config.toml
hidden_size = 256
vocab_size = 8192
norm = "rmsnorm"
norm_place = "pre"
qk_norm = true
attn_scale = 0.127
init = "normal"
init_std_up = 0.0362
init_std_down = 0.0
optimizer = "adamw"
beta2 = 0.98
weight_decay = 0.14
max_grad_norm = 1.0
MLP neurons of a small language model. Each row is named by its layer, matrix (up: input weights) and neuron, and shows model dimensions 16-143. Each number is 128 + 32 x the weight over its row's rms, rounded and kept within 0 to 255. Numbers have three digits each.
Before each neuron's rows, "fires in" lists the words (lower case) most often at its 100 highest values on Wikipedia text that the model never trained on. A number after a token or word is its count.

fires in: "for" 92
L2.up746:139142171141123209183077146120149126057090156173105138087202138102075156112120157149109138113170152160088148140158127148130103109149118066128119139130146178091188119128172108127133098187172145130143135167148113111087144107064112123093128123127146155152175168139164179129089094132131137135115208172168150152125155174113136097105147148131150084180212116104115174137121150091123105142128

fires in: "in" 68, "of" 11, "as" 7
L6.up329:149106108145039094144158094095105164153119140155154160140098133088129145044111162131159142099125086170137178164102115096125154099157091094121118142118133137140204166149134071122100144143092104147132147179105144120118140093160103102091172138174142151125075123082160139153143101172117090172069118145125194086118135139157115092139151077127127134089184152100127139116074119139182165085045

fires in: "of" 53, "stint" 5, "legacy" 4
L2.up988:051164160185133119087123106070098131121093109194128106129249111098107173131100095110131098091074164083129108189155103114105143147174091098145124120137085121091143125134142126117088131144131162133185160168112120118170170112119143133076110114106128066091112138150175150252130136056137127119148139151162112215095130159104133056147147096129118075120123094093132169121102078158110126142078

fires in: "he" 21, "and" 18, "she" 16, "also" 11
L6.up695:153153124175106105115134161125071159071118184128130063194147192084099161127114183179092116146133090148184142150163092097060123068132153148115112135184147160141116144087192112092130138179131153155120094133139131105113128132097109114189106138085064138132137123087190113206147141127165114043117152120150135105069144146132206127107114058174132090144099134118135161125140140124152107160097

fires in: "of" 89
L2.up674:137131171154135122120132107111105141135097156197135144139125202116119157132114107148112095132129124187076071208089146090138153142117108151112143131193106187140102167125133128103151136144102115134173162139161122096099136150099167112146162214111143122120104149147133141219169119094162121127137113135173106076143119131094105154158164093157138091133124168098138187165097101215047149151175

fires in: "was" 27, "is" 25, "s" 13, "has" 12, "were" 8, "are" 6
L6.up186:136159119154113086126062087090066141085143164127148137122186129074090135168172115127131141125150146141148115116154142122131125124173056165162106129103097125132102168183121101058160103195095101152166129148089125114204159183122086134107157117189083141096155139116138151160081089124102145114131181134120118066055132141138115061138218157141193106123173091143078173149113173124153085101067

fires in: "after" 27, "before" 20, "when" 9, "following" 8
L2.up686:131131191152147126175119111120150158115155140216166135164107146090123167156122087166128133126194182158126157178194133142135132138132160107124087109106110176135060117124171106145107117167114118131145152164133136117127169147112164121131139224122138160143076157102163102188111120179153070081070140162158144139143127139140181146091184102217116186151174168084145116198056142146133144174067

fires in: "which" 40, "it" 30, "this" 16
L6.up862:171144208165147113129092097143131125142172126157150182131096169093140172113118115170132119092124074155078134146171070135092089098098102106064097091105135102137081161179131135145131118113125107127147084156113123159145188134200144160123145127049133144132174118097168153136127060096132207096089085139197147149101207156150142126092126109140160111113101125091076177150189156101162125122071

fires in: "to" 29, "at" 15, "that" 10, "for" 6, "from" 5, "of" 4
L6.up254:135136128119163097156122072043116085051164174175148165157157130091108131128138130144113157137187097144091100089133105133145113093086136128153157110187074141129158161138131157144145137106125145129121166178178102127159092144147129100093128131150159138149087112111211150159132126108119135158044137148097140159083122116193123096185194134197096106156079162139113154147155149077183136227110

fires in: "of" 27, "to" 21, "during" 20, "following" 8, "after" 7, "whilst" 4
L6.up824:127124115150162131146129075086091094101176152192132125152178195089122140135073125116159114135156143182090100165206149162085192051106112059120128096106144156185130142118132114146054140162143117157141183140123117129133121130108069118126133180131110173124071134059149126109135137096141082143110143093126140144108140157132241094171133109100145143132173155129098084148099159172064138145140

fires in: "10" 39, "0" 21, "100" 18
L2.up972:105139114167151133091127126098128143107086124160127054114180094083051177084031129230124121142119097137149148113079087154082097205187124090128161155167140080146160159156153125142088107164042100137163092110197127173070129147149053124119135131145161127082128146121190169113133192091128130191128124185162095126059133166129169141124174085120128084117103134100144141095076176150098098198094

fires in: "to" 95
L2.up32:229151152122082086153113156110105129108149134168111155194094150114122146129129014181144082145181117116100158130130072119113104073105132068107144143191120129166142123079143099132102090132099131138129158089115100198104128092157081073073096138112159125097070110107112148191123070137119051115133096137143143087164159130161166119089169044168140131104126102111116163191141122155106139109094

fires in: "most" 15, "university" 14, "institute" 9, "year" 7, "bachelor" 4, "world" 4
L2.up454:159133116115138092180104155118148145141127121131119131123182098151087111144178159092117130066150099127140125128095115124149203094125048095110133184127197113125072130158174135107149161140108081124169136158148111177075162138114073104111112111125108111159163122141167149135123140162182121108125121158111130091127117129117142136174102069154151106172101162120052170141110074137069136114105

fires in: "that" 51, "which" 35, "also" 9
L6.up515:179158154109087149103082138097108138128134179175176093189136084122101120086144105109133184159177161139119139172125118193123079122127158126107100084147084143137068098088147104131092108101119127085162122164136132120123091096134181093135095109080139166162156137173153156168117090178107116040135118174137161158112150169124232143110118094118125137140094106126139126151179171094121138156103

fires in: "of" 47, "from" 26, "to" 17, "with" 4
L6.up613:155140180170081088165119150056123185112114125172179130144163114086157136107101149155136042142142193107109113186182116115125116124082128115152139169163132183144130168164119111173105105191164121155124160213166113181082124097147161140069139137154186088161157113136159073150187158126136127179116124173147096145161109118164156105126144127135147140148103127103114200167076120172140077152110

fires in: "to" 22, "of" 18, "stint" 5, "coming" 4, "aimed" 4
L2.up505:103173121105131186107123136075161091054158134255104159092174115083067136095145123220122158112119105149136135172108122123174115085165108124134160204137111133147148160102163113117132125142134154148154102134184142164105147094106137136080067124144137118153170123146146116177103106093112217135086101054115106119152133165056071105199235081170080118098169117178126100125132138129130083177106

fires in: "not" 29, "to" 20, "t" 9, "never" 6, "can" 5, "also" 4
L6.up12:162136104118103119147122058032134168090093141163156103164134210118091125104075127132131128107096121103124174125118055075080141145078111123080152124154130165186177203168112096117095162133142139151112145131138106134110140087129038136128169165119140090097145106169129169116110105063106157152123133126126142176113147172094114126155170113115128095100091124119107166168060140099164132136140

fires in: "2022" 15, "2020" 10, "2021" 9, "2023" 8, "2025" 7, "2024" 7
L6.up189:181132112154153108107061134126115125151148102193131110200142080141160187150077164135201071146135158104137147121112186166085123105101144165112110184189121139142132127166177050128099146185097120110151080172157145171151124130111103138140156173140109127104105141108132124126186117097140122053134070127166137086151090163151064118118088075157131091094036148136105176157111167196102138110073

fires in: "on" 58, "other" 8
L2.up980:130115163093137106141120184093113101120068189179170132139153202125137165102103138115180137160134135155108130140163115132107123098095107101154115108146140087199095128135135104109105147156042060047168128104171125176160131102099129103097109197148191160147078087053092140229146149142168133175107113129171155121157105112143146105162091106135116107036092127136174171136094093198127150144133

fires in: "platycerium" 16, "made" 13, "based" 12, "found" 8, "built" 4
L6.up671:158131119125157093131155112106147098153129116185135127086122123157148126115083083143140157149140134140137160169169110167127133164127064122120144133181220175123153128127137138176126085142084137120138095149128108106128138136186170137139109192132144107206134119156150131170170096106154128132105099183098093154148176150135062116105133088136148110110105081096081206127124161143125182147152

fires in: "on" 71, "at" 12
L2.up596:138159192131187138130104112083147152110205139221111143116179102136125132138089146118070159097156174148112131135131152159181160167130088111087127213126147151085154099159178143115155175143103128143143114133160127187117159119109109058140141132142101110127157098182135131099168093094123093135108134145186079109073150188128173064116158123140129116080154069162083192137049129114166137129077

fires in: "0" 80
L2.up199:116231111180113162094091110099120133155119148150128127188148122138106173149106145099155122079065160134114162100108118141155195139144112076140163151109127145088184197144160079096108144217081109127152104136154114158134109131133068133128108107142113133142174135122191123115160155079134105154130173078178160120112150146113132135115169130067134083125078114103123104116102089066141050137160

fires in: "a" 62, "an" 6
L6.up165:157142105135176139145082104113151105115191172155151112096107119148133181106073121108140111081128126077145104120117168184147171149154108146065121091104181164108106149126168162162125097167152119079155136112169114174085109070191148095140160150098157139050151149094109232132142131113155175171157081120154064118203101135119134140183156191146138138090081101162132147104077137131093097109127

fires in: "was" 68, "being" 6, "been" 5, "also" 4
L6.up650:152144118168138165082096150113076084103118150185155135184163189047127114133034132192117090135175093149118131116166134138157104126170083145089103119145099128094189135050174134141142154141158091126183119149140162121118138098106126135103158121100070189131095156116135134135102102126156157098099146148123204156159134158154128105156061144112162131150142154201088104088096172129123099224057

fires in: "a" 46, "year" 8, "their" 7, "an" 6
L6.up304:155122105147170177087090148131129152090124139227124127083127158099130116109098144120128106102100163096193170169133133138104121103175176099129115179135133144133095167140147113161136096137131092102165198133117105192063153136102087060142105174084101153051101130104163163164113082155153121104161089088127129155161133241092129119147129139134123141151173088071106123129142183162116091077152

fires in: "a" 25, "the" 16, "black" 5, "last" 4
L6.up100:124117154099132106159172142091154130130112114159134123123085129151148137071122165140127141088115135085118087139103145172138127067137113080112150123125184124153160117129164160127040086113113130090131180125204127130086102134195147050103140147148107119151164088127143100091135129188149105111105151204131140154189147139139193182178170133146120132089126154111127130122095130162141121154132

fires in: "the" 88
L6.up26:175109151148162152092146075115117106098120102158090113169144132147105194122149132158130099088121172139091129126082150156089165142154074130111104203098184131094124143097127218189121161128135172094131143118147155170129131089123151069132168139162108145099097226092136156104157163210126144116087154134156158176203134096104119100113083165081141142119130116143137164104143134162083062081136

fires in: "other" 23, "most" 19, "some" 12, "such" 6, "all" 5, "many" 5
L2.up434:115146185162140126062143118124059073132158144170125113127131130078102136123069118169104112096118141058129171142099114134112104121128119123195189146137148133146160176153149095138110106121125105104174072130138103177145153104179115130132089171116152137167078116155176134164117116123165178136121079150143115184148161180144121073108138128143126147077101139123142106143152112131120096120074

fires in: "after" 31, "to" 18, "a" 15, "for" 8
L6.up928:167124143149172078124126059084113158049176168179163110153142172150081169152088142079134075098150149170086192147111110157144115123166120105120110138124166151102097189111148173116098095148127126116129183193123118131103081127108123112167197161092152093114192130136178129224108126077123138167101125143137164122114203132062102099159142116155102173110155141097140133138082127103127112177142

fires in: "party" 18, "following" 10, "after" 9, "during" 8, "when" 7
L2.up610:077127111123151209096138165080163108103147155145082170110128112145133122130074095159148150102140164196134113141092093130155119135190106141109122122101141124186129063092165135123128120140125097103147202088194092114140147117131174097143142124121144113103108158144113131150128146121214091086115156140116127133065094150047174121162202183139156114097150109118077090124169169139088101141123

fires in: "first" 37, "most" 14, "only" 9, "last" 9, "top" 4, "highest" 4
L6.up274:096147145147145102136105117074141168076162156114158131118175174078118146133089131157199126099126111136158131140122158135138140077142110127055155186116175138150175157138123111146121078138123166122159149116158127164075169064105031118169127169175108096149145109097130121100111125126087131076121110126184141124141137113163144121148141113083122057141130110172108116107155096119135057147145

fires in: "the" 93
L6.up330:155141139133145163087115115106161085178091108115134075193140110120114134162119114122112113050130094176153184132196098147126142117130158117117129148119102154140117091103146120167179096145042143106192115124124086130096109119130150091064075128175113161132124145123080179203104055130142133098157148074079128073074191126138175114173135182164170159133127167143125143058107039175162118085132

fires in: "her" 17, "his" 11, "s" 7, "their" 7, "your" 4, "my" 4
L6.up723:157140160186112192108162128114078097153153113161091145128121067136184131046058106089150096093151151069105107107199176118107111134146142091100158082126190171099114087109179200140120162158108119110128179117167157153089122158146107124134158122128148174107140214162129102128162172139117133160109118121122175155141108138099132135102133106128147097107206093144168108144142140226163131115114

fires in: "to" 30, "which" 25, "that" 22, "it" 7, "could" 6, "would" 5
L6.up219:147146189074080127132090160113124151145093129106176135115134131148176095115135113139114142139149147140100182115128081080102170114054174134095126133129145102142165116111130120127134145130063132138145116112142118153144146097155092084113100223083166157160164165142112182191147094110153103090077123072138147141089139135179151117151131061137137137145091126066073178096150161105124120117136

fires in: "a" 79, "an" 4
L6.up936:140149117080126100098113158034159093082143150137111133114130173095110129149115150182125113127121125183120163115107118146134109075152121138144153177122150063195176153144189126222137090103123103132152122161119120145112142094195120111142087199132196108114127091096142182128121020131120158108111063169074090112136131164165131034132146135097104053100110119094070134079103133115125123144125

fires in: "in" 34, "on" 32, "of" 7, "at" 5, "for" 4
L6.up857:191089101104121124099075126109106175164129085155105142120157120169147130087158161109101149065167175082103198167115154172203155059089146130077134117208171175140083123145159154118091136125094156180137131149104107207093091158123145131096105177166152132139143117129114137172085100154127112103098110192150122121165093158197099135067119157109092126152125118114119195169110120182119140114117

fires in: "on" 93
L6.up433:145138141101152122103107086115133108131156164131165175135166143088122141167111149091077136120159113143125161139098206094145118118101078088158165155118120117087116118185146173137132151136107112067140177148179155179148114184105100031172127171133075150129116171159135096158143116139168084146115145108160117112177106155162137113132127095109120040088090102115129103192198136143114093203159

fires in: "in" 40, "titles" 8, "protein" 4
L2.up884:077114130142154115041154156174112176099145092164148139208158112107097151132106070122124125106112114162130167168189132134138185141085092145094173104200157147091127140154193104161138144128138098147119137176164122169209113027098088103068154169112161080115090126154159134161102095126118112129169096089137132152162191136164164171116138135132149142121149122178089130138129083178096116088156

fires in: "in" 87
L6.up789:167157107134130118069179100115065122130155151142087166173134132094129112122118126129101148167114144128102108129093130102086162079132147144185142135103159143118109117116164094118168132147072177135142142109127111112032120156115095113140118173110144123072141125135117150206165087180108096108072072124115135093167150132183130086120154136109086123173152146133134178153164153095085150160123

fires in: "have" 20, "they" 16, "there" 9, "his" 7, "of" 4
L2.up252:148149167148169141052121125067141134125176132137100201168135168132030155112075137131171140149156154184132083157109096140067178102090097126092085142128211112145109149162134136106150126141094082100144191180134081158134156166119106078117076170115081131129092157157103177166158094114174129123171101153098055181110122123097117126128137117109168142099099094097099139126139151114170159116135

fires in: "2020" 24, "1990" 17, "1980" 14, "1970" 9, "1970s" 5, "1980s" 4
L2.up679:152144133129194102074102177119089188181126146130147098145128125090080143090112138158080101135169103091139129144172163120112167167115064136129093126150132111118157106150162090108057103213138093166113091146147131126121116117153147100181133198122093178136099202098147142129095145129147129122152131156112128148144194150122173151145166108096153083150152210109080184122173106185062150129172

fires in: "established" 14, "released" 12, "published" 9, "built" 7, "used" 5, "found" 4
L2.up963:121161139118113113142169136114093156107121144196128137136098141114150158109087102166158119135164150134156082209110125124115129142148143118139127118170129182104068114204111076093153093148100123095134120147135123144146163141161082100153069135143153110162149194136175090171099119101163106170130098144159080117134092116121144138088208116166135152122184164135120164156096150196133138200131

fires in: "of" 49, "for" 11, "league" 8, "raf" 6
L2.up549:143119162178146143142151173109155167155067127145152101145109145122138169120133122121170083133113149198137108111172151175127127130067150097121160140086134137204083143128176075110135054167122101165151162217134115112122125122090096135164070112122138078137125170163143101162140109070114094161113110085137149093100145114090108098131110102091102106150103192131136112123126103177129165152127

fires in: "was" 41, "also" 22, "is" 16, "later" 5, "served" 4, "has" 4
L2.up989:106160150150154155127152135098172084120164161149146117134112109090087141132085128092143138131195116146108078142120191087134127140168090114160075149118136185165146149125151040135143137143138112101155142164139085101107165091076133052177107151100133150144051176114150124211137094175157131100106177149090174154111098157125109110158190126106148113125114072108165136141134145124150163155146

fires in: "he" 67, "she" 27, "her" 6
L2.up255:150170171138166158083115142119113121087162153214156138118117133112148163162098155159127151156107111168121093143122138140116098111119106158137095168134136110159096176148166166107088160157074116087134152090135088146174147124173145064144083153095105116141089108166120099217148155133144041107061115136182131166176127134130170097089160124145153121129172052110044127160133164144162147171045

fires in: "in" 48, "on" 15, "at" 6
L6.up91:106131176180182153069114119116066146120190145157131134112117115140124170152127195180126156116163152137128097136156075140054174068132080154107144185111109107158145112149160110140131157133123179085149131131139123184103080131136078114130158141149111122148034159091122150138174118111162073158125160132151156130162087141108174091246138099107097116095132099168106150133108180099084118125111

fires in: "he" 41, "was" 11, "who" 5, "she" 4, "unit" 4
L6.up935:141137170170124091049133090122062112097150091091165070161168132110109099164095104172127129095174142126167104160088058170145071163148179111090088180192146158137113147062161076074147120122122117116142140145172124155132109083135087127098124127115094130183156120121118105184067159110131157101119077120158110184069104159190144124190152145187114120157156160079045162120103145098145135165073

fires in: "of" 96
L6.up85:147137171109088134107150129102081134121105167167161126179112171108140207115084087087161106133158143146090153085131066119121074132135118068159190139130113092138153190178178087166137095116062101136131152171102069189084123051117159127096115182103148109134063156058146162177130098095146145164128060177119099154172159134126142127141109129156194087156154113150135155108112139184162149136070

fires in: "of" 41, "chinese" 8, "western" 4
L2.up136:128130179142115091130127186124122064159146119139168083153191141133175216124121107127178088135154164179136137139152157134107082096143136078149201141148127122168135140148160081161056090124103118155129136126144079143097176123109031157054092178137184094145112135153091156133068097172104177155090148126179124130115184117087122097092100035096116102140106145115176048112099139122117121085076

fires in: "is" 64, "was" 18, "has" 10, "have" 5
L6.up278:182128169132103100123122113135168161133092157141172115218135137101115113135207098122159127084084182120106115114150127102132105136129139090110124131107140200173114178114148162100133092138086103123121121129104147173130152113088120112129155104140095117106109151132148162138088068167135129118110072167070142067108116156156087106136151080137171086114183130118152157120140125096182093123078

fires in: "and" 48, "have" 6, "later" 5
L6.up741:200125178168167077174160092111124093144151119113164061140087154123181147112111139148194160132143121129083100141122095164061154117094140122083115085116086182148137111102125058098120131114074131100125059119107139093132174096107096086130122133191100122154136145089218125127097109141159110108175086107126135099148155134135103087205155093124155158065079077117146168173133175124103080132070

fires in: "of" 66, "downtown" 4
L2.up975:090139135176148146128125126078149110068156097160095182132177144089155112072116127134175102082104126104153142140164112108127093152121070106159144131137125114143179112128166126098120103143153151161196107163154118107110126095152120114080088171115139118117158165105161095126145158060126108154132101123115110066144115134197101111144203172175084093087133140149127095133175172153132082165100

fires in: "is" 48, "was" 34
L2.up531:083143160119167150133103114160184097058154164138126157106157128108090169138079186191104138121129108133068129109156160108148164136147149130135129153120109132121120151138141141127159150156072144082136151122126125210136131101089123024139133107118114179119099211143116147146078148151156074130136143090157098113070115188156103111134207109172150148092156066099126102141164163115133150144130

fires in: "was" 20, "year" 13, "time" 8, "would" 6, "also" 5, "day" 5
L2.up137:138127222180112100120113100091147185093144162194076147120154154139123152109075104108145096101132132121127188108139144114120142104142160151101136146168129168126145161113168163097148162140138100117160132186145147191148213106113107128094154145105094108101081185117096089116114140132091170115112117127198148131108114173207170069154178130203155128111149125172073206136086200106149095155112

fires in: "was" 52, "to" 12, "him" 8, "them" 4
L6.up64:113126173137090144114146105111163161118124106116159122149162062114149135154108088155184084129130129115154161117125177118169166120184103165183139107155130096071099169160127085161128072138086121171115185157156099179145129075139125113166148168073162137088111170144068122131108121080125074128163152168094095113121170174167163106160187118119156163114142118103101198125104135087135126158105

fires in: "and" 32, "to" 29, "or" 18, "of" 10
L2.up524:106146149147144116119092180131120114071143064196148098173192111125126144111090075141135084119183171124105097127173097169086133064106072119052094075150134123114103096102141108125130149160126084089128091132129125193133164131082140087166145179128156101143119124114128135122096111155162137128106160131112151156148167146139142134151110121122189122126087120130107193073111135142111075136078

fires in: "the" 27, "that" 20, "all" 8, "any" 6, "this" 5
L6.up583:142120132169082075087119135106083107141093191099187132145149182166123134113068131165132155118122111155096173143151100129179073081140106133139123116093168072113179152122200130097150136127119119140140161100147068139156123092160123099118117173152117151084140176125087136104131078119101065110072162100074132127118160107183132130151089174131124125140163097154157134155167101168109138138068

fires in: "and" 22, "all" 19, "as" 16, "in" 7
L6.up221:136114142183095099082091110072103074109168102145165139130135133089111161044096150111108113122128135130165124096088107178106170077181103146146110145082129120175140167142138131101112160141128126134123110160184119085120156163150108089190148139130141109135164070144166116071119107106129127114116158145137173181113130131182146126151110152130165127158099063094091153143175141107184179184062

fires in: "a" 24, "one" 22, "an" 12, "another" 6, "to" 5, "axle" 4
L2.up693:119148177127140170114107109073129114098159115187082147115162167137107147075081163192105184129122118186098151159123154124165117131130063079099149148207149163171140172191137164140124098113124175095155149170099104174089213064183151129141111207113151124106095123123147145145098111060107118146107142125123107163149101143124113060175175123155087074097137047115103182143148191143130125176070

fires in: "of" 43, "its" 8, "another" 4
L2.up75:103132176178162154141147128109158136174160178205155175134090116152112129133105172090104118143133157140133097151104094137079181101072096107137073123082141099196173209124156157105170144117094144140160112127131121115160134146135161061150118127126129091130143112112150073235132131158036126137086066145058163108135094134204135114157124122138130082158078069149068137114116161166161104131123

fires in: "the" 79, "his" 9
L6.up107:120126169114141186114137071111188118147112118151069171181103085098097109105131128169144146037132176149092136133174171133057165131135158074125139191126181169096164133106178136167086079122084140132164193137110131146125149153148081101134139137205125173112115100161136139149163147109172108084075171095065130117160176099155184146113172096173115098119159094048137138145140123165161125098132

fires in: "at" 57, "atlas" 9
L6.up301:113136157077167080146085150126121106124164114187117181196135079106155144171147199162125091128210147087120142110148115109123168114144161139098126120122198157161112153141136103158097161145082141174123171132143133123143071163094115108141131147148127171139156113161152096141131131136095098100115166115080131184142177107157202138147154122123052086124094098058126154135115075116157104133118

fires in: "in" 48, "for" 20, "of" 10
L6.up664:164131144164068082099168150095071118122170100129199086139160178075104159106072129140101081142131131137105188153123128147138052121092135117081121156107159213158121146112142111149128147133138144144138134139154129093134132087124117125191131118132137160121100122113145129146136129134083076111191083158144090190136146134151093069158112141153149117091159163170131151127105114165079141126075

fires in: "0" 95
L6.up544:091125130125148156138066166092100095124167135141082109114174079074072153152146138155137131087166179095078092164124173147082081145144138147105143133103126110146163233137180138145139084107140132091180135174158112182120182122160073124050089136157093166182114113174168124115163180084119124119088107107123104110131123160099110122144147137126145101120133151102102125140157164120126087156137

fires in: "of" 100
L2.up770:116119181153098136154101127135161046064190111156171097122177132099120180139134108142133083125194165083064131153183060118105131112125052099121160054144114177133160146169150138119161178148134094105136164156175112205158206129085140118094128125153160143122089163101151115137099099136142131140090167145145196169129117140100175133142071117135183092084109082125104128127099083177136103152162

fires in: "march" 12, "december" 12, "january" 11, "february" 11, "october" 10
L2.up436:156153176108137103130153178095130109204122136085109104179157113120170133152133130126189099124152170120120155182162159105105086182136107084161124168187170076129100139109171120112128068122137119115149171154159106110078116104074093132078084141122103119107122144112143092122144192132179144127108090169127165139082243155212186124163157136178172104125137144123157155101094072133143138082146

fires in: "first" 35, "most" 16, "second" 11, "only" 8, "third" 5, "name" 5
L2.up723:071137118197156154114133129095118171131164135139206129119218184110169120093130146125131154125161125167097151121128081092111129136165141122093121110074168131169136130158102120074160084210157060159172143127136144139120160106157097099157104168175097073106137159125170128094153134128133101107084164106126158136120112189113139190139192167119116138086116147169092071115106130163090080135073

fires in: "from" 28, "of" 17, "named" 13, "called" 9, "by" 9, "was" 6
L2.up139:168132123113128100122110174109156123089156100169137113137169165090149197169103088129125087122118101117073126131151095134133129129114160114113153154150124099068110128136155135107076145227025137145166116095195101144171125082111165095121133149149157092067134189112161143226127117141159150132075101158160144100122131130144134109162151080182123113116139181156127114144130145188124133101027

fires in: "was" 54, "were" 22, "is" 5, "became" 5
L6.up875:180133165090094128120107175111072165102189142145192112107128149105119173120132157145135131123119086104155125069135148158137053154192143102141111154146106133106148100092208118126152147195148078113161088158160144075072148101103143110138170123129134112096157158121096132151097090205143118107105194161141168154192154140136108107181099134124146061123196109096134138123107206111153129147104

fires in: "which" 19, "that" 17, "addition" 10, "order" 10
L2.up565:123144181218156143142171161058145102206107127136116075122181145131097147089083135133077160092096156082111203115127099168161151106091147111113130145162148098108134146126139135123108087105106092152167104138179061146117141104128151104157162148178090157126205104136206145126130110124149192146080140141128174182087172169178175112170118117135110075111125134147140139088158147127157085138088

fires in: "to" 82, "the" 9, "part" 6
L6.up993:181129156150142110121093080117118107142162113124149054151135100099103159107107040136154127127139159107144105122147066135154180081143123107095163115143113115174141146088178132113091101183078134153129120127160122155083097074073144121136144171136166087068118137100142121132094088115149183112183143047180194107220160175116132093156148132108156116145091133173098195082127061145066087142133

fires in: "a" 69, "the" 14, "an" 4
L6.up355:162116148115176126078142122141130190146134198116126104103144065137082130148137088149136068090107102097102162105176115080119115105144148136109134140139093160128145145078174132185178086131143125111169099099153102169138186141142118144058139093080147118125158206049104133146095088170075151077141125203110098132178150115107166098179159122146081104111091182105099103123126147141135082138138

fires in: "no" 21, "several" 8, "two" 6, "many" 6, "other" 6, "few" 5
L6.up670:105133172114149117151108080105140130127142171154143145132123163132110136109088160149124153099095156176131107130126095102124099065164063075100146178139126134206107201131149097163100148121132051110156085181116130127149172123137077118162136133129064127164103097172098156161114099160105067102108114165147122199094149145111125104149099154152113128061110068144062203105134117111135165172096

fires in: "in" 75
L6.up252:121136132115128134099101128116065149086157120149092102124115103125149159046124141146151128084138109143086123165122100102141172077133095084104186161117130146135090129162158123092185074117128127178126150171101079182147092095123085060167149161162164167095048123154124112169147114134143167116121171136116106124164184126171099136139182143155110094137097115125125169081107159107144144118138

fires in: "i" 18, "they" 18, "we" 12, "you" 8, "ve" 7, "don" 6
L6.up179:144157163205100146112152105102114137083160153222168143111177141111112123094120108146118128096136121173152110120146114090104116122136076148127141098116105172127091144073116104134137149160111081128141188094145089117147083078149134072105165162161122135072180110089153107104126176075143142121116170180153157173158135176111176117111168150178162149113070114089048193111175146129132139134142

fires in: "as" 47, "and" 17, "6" 5, "by" 4
L2.up49:172143090155160113140063147158128134127157151108208106155205182122082233143103143132165122119164120167154100120085119134128115117142154055166175086062167149138139085131152135119147136181075149139133104168185146128045152124144080121131108122125138175131125086091153134161099086139148113136064188136081159144152122150067130066116111131171127104136128085134126144193140143110113114087088

fires in: "s" 18, "was" 12, "ve" 8, "is" 8, "m" 4, "by" 4
L6.up45:121106149140106077149100109060096083112138132233089118151131152063095124100104146116123102164148147082141112161113104073088151083119117149109151102123148081147144123065116105092154112160113098135121128113169106151127104122097128072149201175150121116096176144112091085132094152150134137126137137092098083085140157218200153127123174117122107113179146114124051179139102125124160111081093

fires in: "of" 45, "0" 7, "7" 7, "6" 7, "1" 4
L6.up44:165128096137098130078084077133104084073122174180156149134157155152095151058120088150121132110125161083082172154125157142161073105174085084131130130143184135073118129112169105159064151168130143094178133102152107145155178172118138123097108126175131145098154161155175097141128055114113089130101119091135099106187119132132095173164223093121122084083135074068119110105112167149123078060114

fires in: "and" 87, "as" 7, "to" 4
L2.up897:161123130144130155098087153104074114129132123148102185140155167073079134084118141156100098149137146164087142153165086119126114062117126121102054094168123155126088176120137151130172099128131102145135099141143123196060202163189106104040135092086106141159128110100090102177136165152161166172135143128167189111161095138173210131171183152142131120150141123094068141160144183119127100138133

fires in: "the" 29, "during" 13, "after" 8, "since" 6, "in" 6, "under" 4
L6.up977:131130115098143119072088064086066130173137130117141101133156140083063109158111136130115075098134136155074158129168071089134087147167166125139121168086117189165126163134139149153135063128110092154177142139111086075063122151062092123102112159071139185118153113074155168156069150108143058141103126134084124089095154179173188114102170159148150146182111166109130118179126162176087130135134